config.toml
num_hidden_layers = 9
num_attention_heads = 3
init_std_qkv = 0.0161
init_std_up = 0.0161
optimizer = "laprop"
decay_fraction = 0.473
decay_shape = "linear"
max_seq_len = 1024
dataset = "wikipedia_en"
MLP neurons of a small language model. Each row is named by its layer, matrix (down: output weights) and neuron, and shows model dimensions 288-383. Each number is 128 + 32 x the weight over its row's rms, rounded and kept within 0 to 255. Numbers have three digits each. A neuron's up and down rows have the sign that makes its largest values positive.
Before each neuron's rows, "fires before" lists the tokens most often just after its 100 highest values on Wikipedia text that the model never trained on.

fires before: " |", ".", "va", "m"
L6.down521:090152131098094089132116183138119100107136179153153124116095131139092211120124116107109126168157156155173099175126088136152151120146159066142098130062138139115102104142138130120133120112172127079166113182167129158132132103139116130139130026127113069134099122131085121151136119097100171162

fires before: "="
L4.down543:113151120103133116146165168087094139141090097178117142137075135135135123126134159120178157144104179110151119134127103123102154077118095109121142121108081105124124149166113148129110120120145110117146123143171121089112157175100131156141082142115109159179133156109139081154161167117106128094

fires before: ".", " |"
L6.down886:078083148086142188120141084163110179153160176085169140114137166138115132145128085116146103104111111089098111130182120145178148155046111139104101105121123131174128092109166115122181148089106127106166121156113114118174120197114124103139117126168085081161163064142141069095172144122197170146

fires before: " |", "%", " %", " +", "  ", "\n"
L6.down462:159046156142161112154162101139172132120127027112097164124113140150082121211150120112125086146033099090132160171106141140120125114162144169080151110088099137135092118125136165196143100095121182177138117098129116060048127120164088104081093131141129109101137148143143089109145131122147167141

fires before: "|", "-"
L4.down1340:105128133143174155134147119119102134180122115092140138076157108146106088134155139116141135190165108122100138119128114138150089150143055088102084097122059065078077117130130146132117108083152154147080131110220153127087116143075140141120168091088102122091143116122177119120143169135106104108

fires before: "-"
L6.down792:114104085168082089157113139154097174152125133130093111149137089124158160145153126129070139120133146108104118161089062092138140138112102106104106126118135164118076188191121092149092057155142080108163108124090108088077219158169096120089145107128163140106122091106112150150130148146080148123

fires before: " of", ",", ".", " to", " (", " at"
L4.down485:038137105109138105135147171140121122147138128127136145108153109105136211125094211154072033149165159124092124130096084130129130142169167133152163095133094107145171119191079145107152109133142153137122154115114133121139115169135126144142117143100142123116139150117125129124141102123069167060

fires before: "-", "|", ","
L4.down593:163129092115148112159138070085149187156130136141151113210125127099099102161099124114110192135074143143167099076196121110119145165107137134156086124101121120173110154099129116091123079186125150207153091110119122139164029133183102105136162128151136185155115126090129135146095132205132114100

fires before: " |", "%", "on", "ons"
L6.down900:129095054118104189114081173140147106124099060169137113179140170095146108102196184126074152112111159078152089148112168140126145098137120144126124138121151139119122130129124146128101127142179113114127113144137102108133135115111098105155128165133126093104125117101064140136130213179078137168

fires before: "s"
L4.down305:087172174104101126082132109151213192181162153162092158071208119109152091148082173108151164099127140113089129136164136077151137078149159114113156090135108171143101186154191132103168126150110117119070129138129137067099147174125144107082172141095121111100155092121113172141077146071123083157

fires before: ")", " |", "6", "8", "2", "%"
L6.down239:038117102119102147098115145152132155112114153143125074147092110076158123159177152110103107133073122132109106094136098103127143091191101094126099135151170078155120140146149197185137154173157148138129124102112086116097141093084151114092147150131129103077114099117135100162136121112120132148

fires before: "=", "The", "|"
L4.down1041:153177178123107134135197127135147149078081126166174137101106141132111082150145128121131111108148168107153171119130134059149123178100121115128162118101111124121143183121155089167163096054096134068109149107140151105148116128116102079160089129154167094144133147144111106128112149136121116131

fires before: ".", "th", ")", "\""
L6.down264:086141108124132183119139086151124108038132130164087113129163158111136185135113111127178182146113096154130078066111126101094120126101126102178096136157158155137105048138157101109114111134100104138091119127117080147055110120122128132161122150150135095124107137117097133162162104134140108143

fires before: "=", "-"
L4.down736:158157101177065075093127131148092148147145124166122114147132138100126110085105129116134126094146063184144084204146169178118125117099122114131144138079156162115103132120091133087118102109104075125132091152111129158120176105132090079124106146161195112166137148147118187104181091118139130109

fires before: "s", "m", ";"
L4.down747:101169122193104084090135151163136153111133155121155119068082041067176112138162161136128144120126173092128184079148155133145125135098128137157080143110110078148101109151141098094094104118089162130109133096144124164120135107124110155179130170091088160149137138175122114135161152071123098090

fires before: "-"
L6.down201:124161129085130142148159090098150141133087082136110097122157105186063141141104144128114087101136125109138104102137106123147100156116108117133139090107156199122175140079184164175081149115124199126087127125116109122084168177153083123096143134108144127098173124135139137111078132129137146138

fires before: "|"
L4.down802:084126163106136110129172182142128190118138120162089173144158190126148093107118149089140143155156182143172134179157158090155070114056141095108202079108185114131117117119113128158152122121126149093138165134128146152167176101118132083157227114123106137102086145113138144152062173154105160118

fires before: "=", "-"
L4.down533:184126144108065138135135167133105196075154082198102064129147128091051089093157141124134083148095100113141163171096125132134095085105110142085167127122114074080089130144161127152109181144138113147146127114093175160125109177205087158107120141098158115104111141107100097193118128112110130142

fires before: "|"
L4.down1148:116132127131181147165110100135158117139106115087138122128109138165167098149133171091135136139154158115159106106157130112115124138139146104084122098062070104129111094144088145129148120106134137161106163156124148141189124161139132140129154124166154151119146121146099147138160145110139112122

fires before: "s", " Votes", " %"
L4.down715:127167129078181158130058133133151115126119119147151153097129158154107062146103162116124148107074114148154056086134084048083153173109149104112105157132114124117076182135135136133151168145141093158150115143140117090090205164114092166126124192135129111109140137111164120143087040127062178097

fires before: "-", "|"
L4.down1165:172160129153117112121117127121114129156194098128148131063124082149172092168106132164138159157102061111084111159130063135138086157125172053150103097117121131081109096128153095102136106129085122194144081083118144181140163157151112159143142157181148125121029165106154138083092178181167143159

fires before: " |", ",", ".", "%", "}"
L4.down824:064109197089117134098134153142095165134121134103190132059080121109078133140139159100093047140063108150106151141165075162113136157162148158129137169139124139123131099110110165126171164110119112122108117160166118206134089186086153101193190115114137141147159152109111221166184134162159111098

fires before: " |", "%"
L4.down170:119123129079170112135051174163102050152216154159172104023163152076110104168092142150159085172120114135094122083170105103143136121085163094155153098180134104101136016114145139182189093094122156117159069134135149067115103113161115160104112161149166174074086170129134129106125105116117138072

fires before: " |", ".", "che"
L6.down108:118096125102114145124105072163094109161157136089082147176125136166103116158195153144123142130156073116121141182151140135170121166165104134089095117144059129095110127116182120111081197046188126111084113135102111089132160102124169126166114110145132086101107149100163121060110144143157144171

fires before: " |", "s", ")", "\"", " is", ","
L6.down1306:132128176160205137158117062114069130139086150114124116088126158125131121111160129131098076129124145159143175128050133119140123108142127120117104126138124094087138126045114149111061120149070140130146118109095151113090127148113142110026094174062122126135179103127116145128122150120195153103

fires before: "-", " Party", " as", " 1"
L4.down1020:143115101130137131154108083126089134122095110104119125134156130154079086123115111082137141171127153121141147178128076167081117148157131145179113122119094148136105115068108149162110109157139171138116135033107082088092108124143120154064117131129081179136130178129130048128078143132123127125

fires before: "s", "\n", "=", "\n\n", "′"
L6.down941:140121194123105130161138047120126151134107135173081084149184121151175158154152138165154143165166181126151092117132174118113122111162157138112115108143090078110089140154138144189114146131120131083089221132110100143135142166150115129133155120137166168123108132114066086113103094141076167105

fires before: "|"
L4.down560:113189138119161122118133136113074174089070140110090126089187088107140145120170121125070069101108084116099092158177083156126111210094121119139125129162111134159063135090129122140147094164130138127123136121081147166107144106140082163079142150114099163126138072118135119104095141086108163135

fires before: " |", " votes", "%", "3", "-"
L6.down917:080115119137141201131148119154120165147068162090083091118126137090138155161124153154107173179019141090156134182144169132125121187107162087047068167100155123127104076124106120179130145138121172190127149142129122121131183124179112180153132118158151164110107079135119070112138182192126194145

fires before: "on", "ons", "%", " |", "es"
L6.down13:067167185094132172123140166148143123164151125105110091172175161083109155160127123042146048165114169152191137132106085137134116117102111103102220136130194171087141102116141188155094138085121157143143097114160081117104081139144119129132135101203123146144112126151141069119148149158106138107

fires before: "\n", "  ", " ISBN"
L4.down646:075120119127124162222156113133143139178143132147064118123161151153113135137131138156126116115195133123099108096163140111127154102112148143097118158144124053133135177126134153079150064196159130120135110128117088136211167103126157126115126117090090117104148170085097159125143145086113186077

fires before: "-"
L6.down27:117171120076143075166121153141108181134169102159149180129121145122150077126123128121055161140104149127124155104104061128179122174118122094113131143070172096153093106159121115130081095096205137144142127126071076226186109133090129116094193108157110154178089129108194098163115104140159100161

fires before: "-", ")"
L4.down919:154129119119119149197142118138120141149158113081160145140146119079128149112074141113048098060202104143165099127182095120142104163157150105174189107127142159179160206187167149118093143212158125064092124138113128143121145080126072127104105142147105102085146087151121139162170117107108154158

fires before: " |", ".", " 2", " 3", " 1"
L4.down508:162140110141117122085106129108112153132104093148125123073105165135140089082103105125124145156094085164122134147171147132201118133121144077085108103133112091137130099191107091115197161118127139079135133133135126080135148120100181111094118110144123108090095152106220163067124127211112126157

fires before: "-"
L6.down1249:093089138129141112137113093158110058169147139133157143105167115174113139085115092180140170142146197102101127152216074113095115211086140102137106118124146194105041181172154140136138129095161111120107110114120138113131183124156131069164131161132098126103156158118178125165106102140135088112

fires before: "=", "\n\n", "The", "-"
L4.down1143:141145167119140132108167153179154158138099099136128130142162125134116127166136106134178181128125173127119122133145135047118146152117118114145145124141118088126108135108148103174150111069110178167131187139111133147131081124137156119163125131153143132162124102124082121134095121082150143086

fires before: "-", "  ", "|"
L4.down197:078140074173167096095178088156135107154092172146116133184147146199149126091146122141096131144140158152190089132159131126134065147163142145154108159103104181194100193176145169106135134132133161201100053119138105127169158094129139151097172133134115126070141119124114125153135155103139161126

fires before: "="
L4.down79:102155111112171141119132133138142152112076111144143181158089140127086134143075137093134126127171109094151114054092153131110130131092117111081160110164071132142096163092108081152153129110155130170134120158091128128120158119144116143163095091068151060116135163105104113150221115143131116148

fires before: "es", "\n", "is", "us", " 57", "s"
L6.down985:108146087119082128140180091133084071122149187086098133116154059111096114122155101099146118141195151154162157140099062113157064085173136171122139151134146095120161144133132142120101084117073099112145086108157140138108088124097166124198146130036113111147172123200060112194088164093091128129

fires before: "s", "."
L6.down834:081104135115087113110106121138070129056171109202140153124120146105107115154123124131132125123190148138124158145128145131184120119170117083170077160039109124121068148105091177167144106176140098141080151169178143131096140164168143135140122109114132100115078124044164114137156128076125109108

fires before: "=", ":", "-"
L4.down553:176110154116111125167162122128181123103114138136139140141143090127095146118151089119159151123103161112147130115112092059110111159166113180147123167090075119085102162089170100089141144083097136158143109094094074122124163203149116136114110156130090111164160080125132131107180117153130142155

fires before: "-", "\n"
L4.down572:170100138091166164110120150178098124166162120169113104122199131142154132101082153166146148131074175121140107106124109121132182156152090091152141113144107173137126126120153126166110080177139175094113102123172125058114162095191156146137138176153116168096088109156157088141120134120048110122

fires before: "|", "-"
L4.down877:121172106099144141083102158141128185151119096205109101116169176114167123180091099111102078171154143164133058177118139097107082148105109143073100069148094079089131180159118160135102126153142109060125031155086163146083201117129104169119145118147146122115068136029105120130135153179164171160

fires before: " |", " (", ")", "\n", ".", ":"
L6.down42:120158108196136079139067124145147162121132124138181226077125172124070086111120146131090109147165115147117167141117150114125130051136155103135088090081134110088103139132147110128096096220111133122117078105153144136070156099090138155132121145107103131107128186132138085147170166141144086080

fires before: ".", " |", " \""
L6.down918:101144116104136150104083089098159136120206145110153091164140109123167052106164129166141213100125151070059124150111104095118085120157074071163075092132130156146079079156154102135168143066100149147107192128112123118109121130123194142097121181094150069119064144074086081137105156142163127131

fires before: " |"
L6.down380:079108108171118147125150119131137137085152144113136160158124177162123129131094175101150108121157117131079167093125122127223129151135155073179121140081130134129101163127109188128052163062176162116075132140129114111131166100130157149137139115101143207131201183133198145143145123125107179106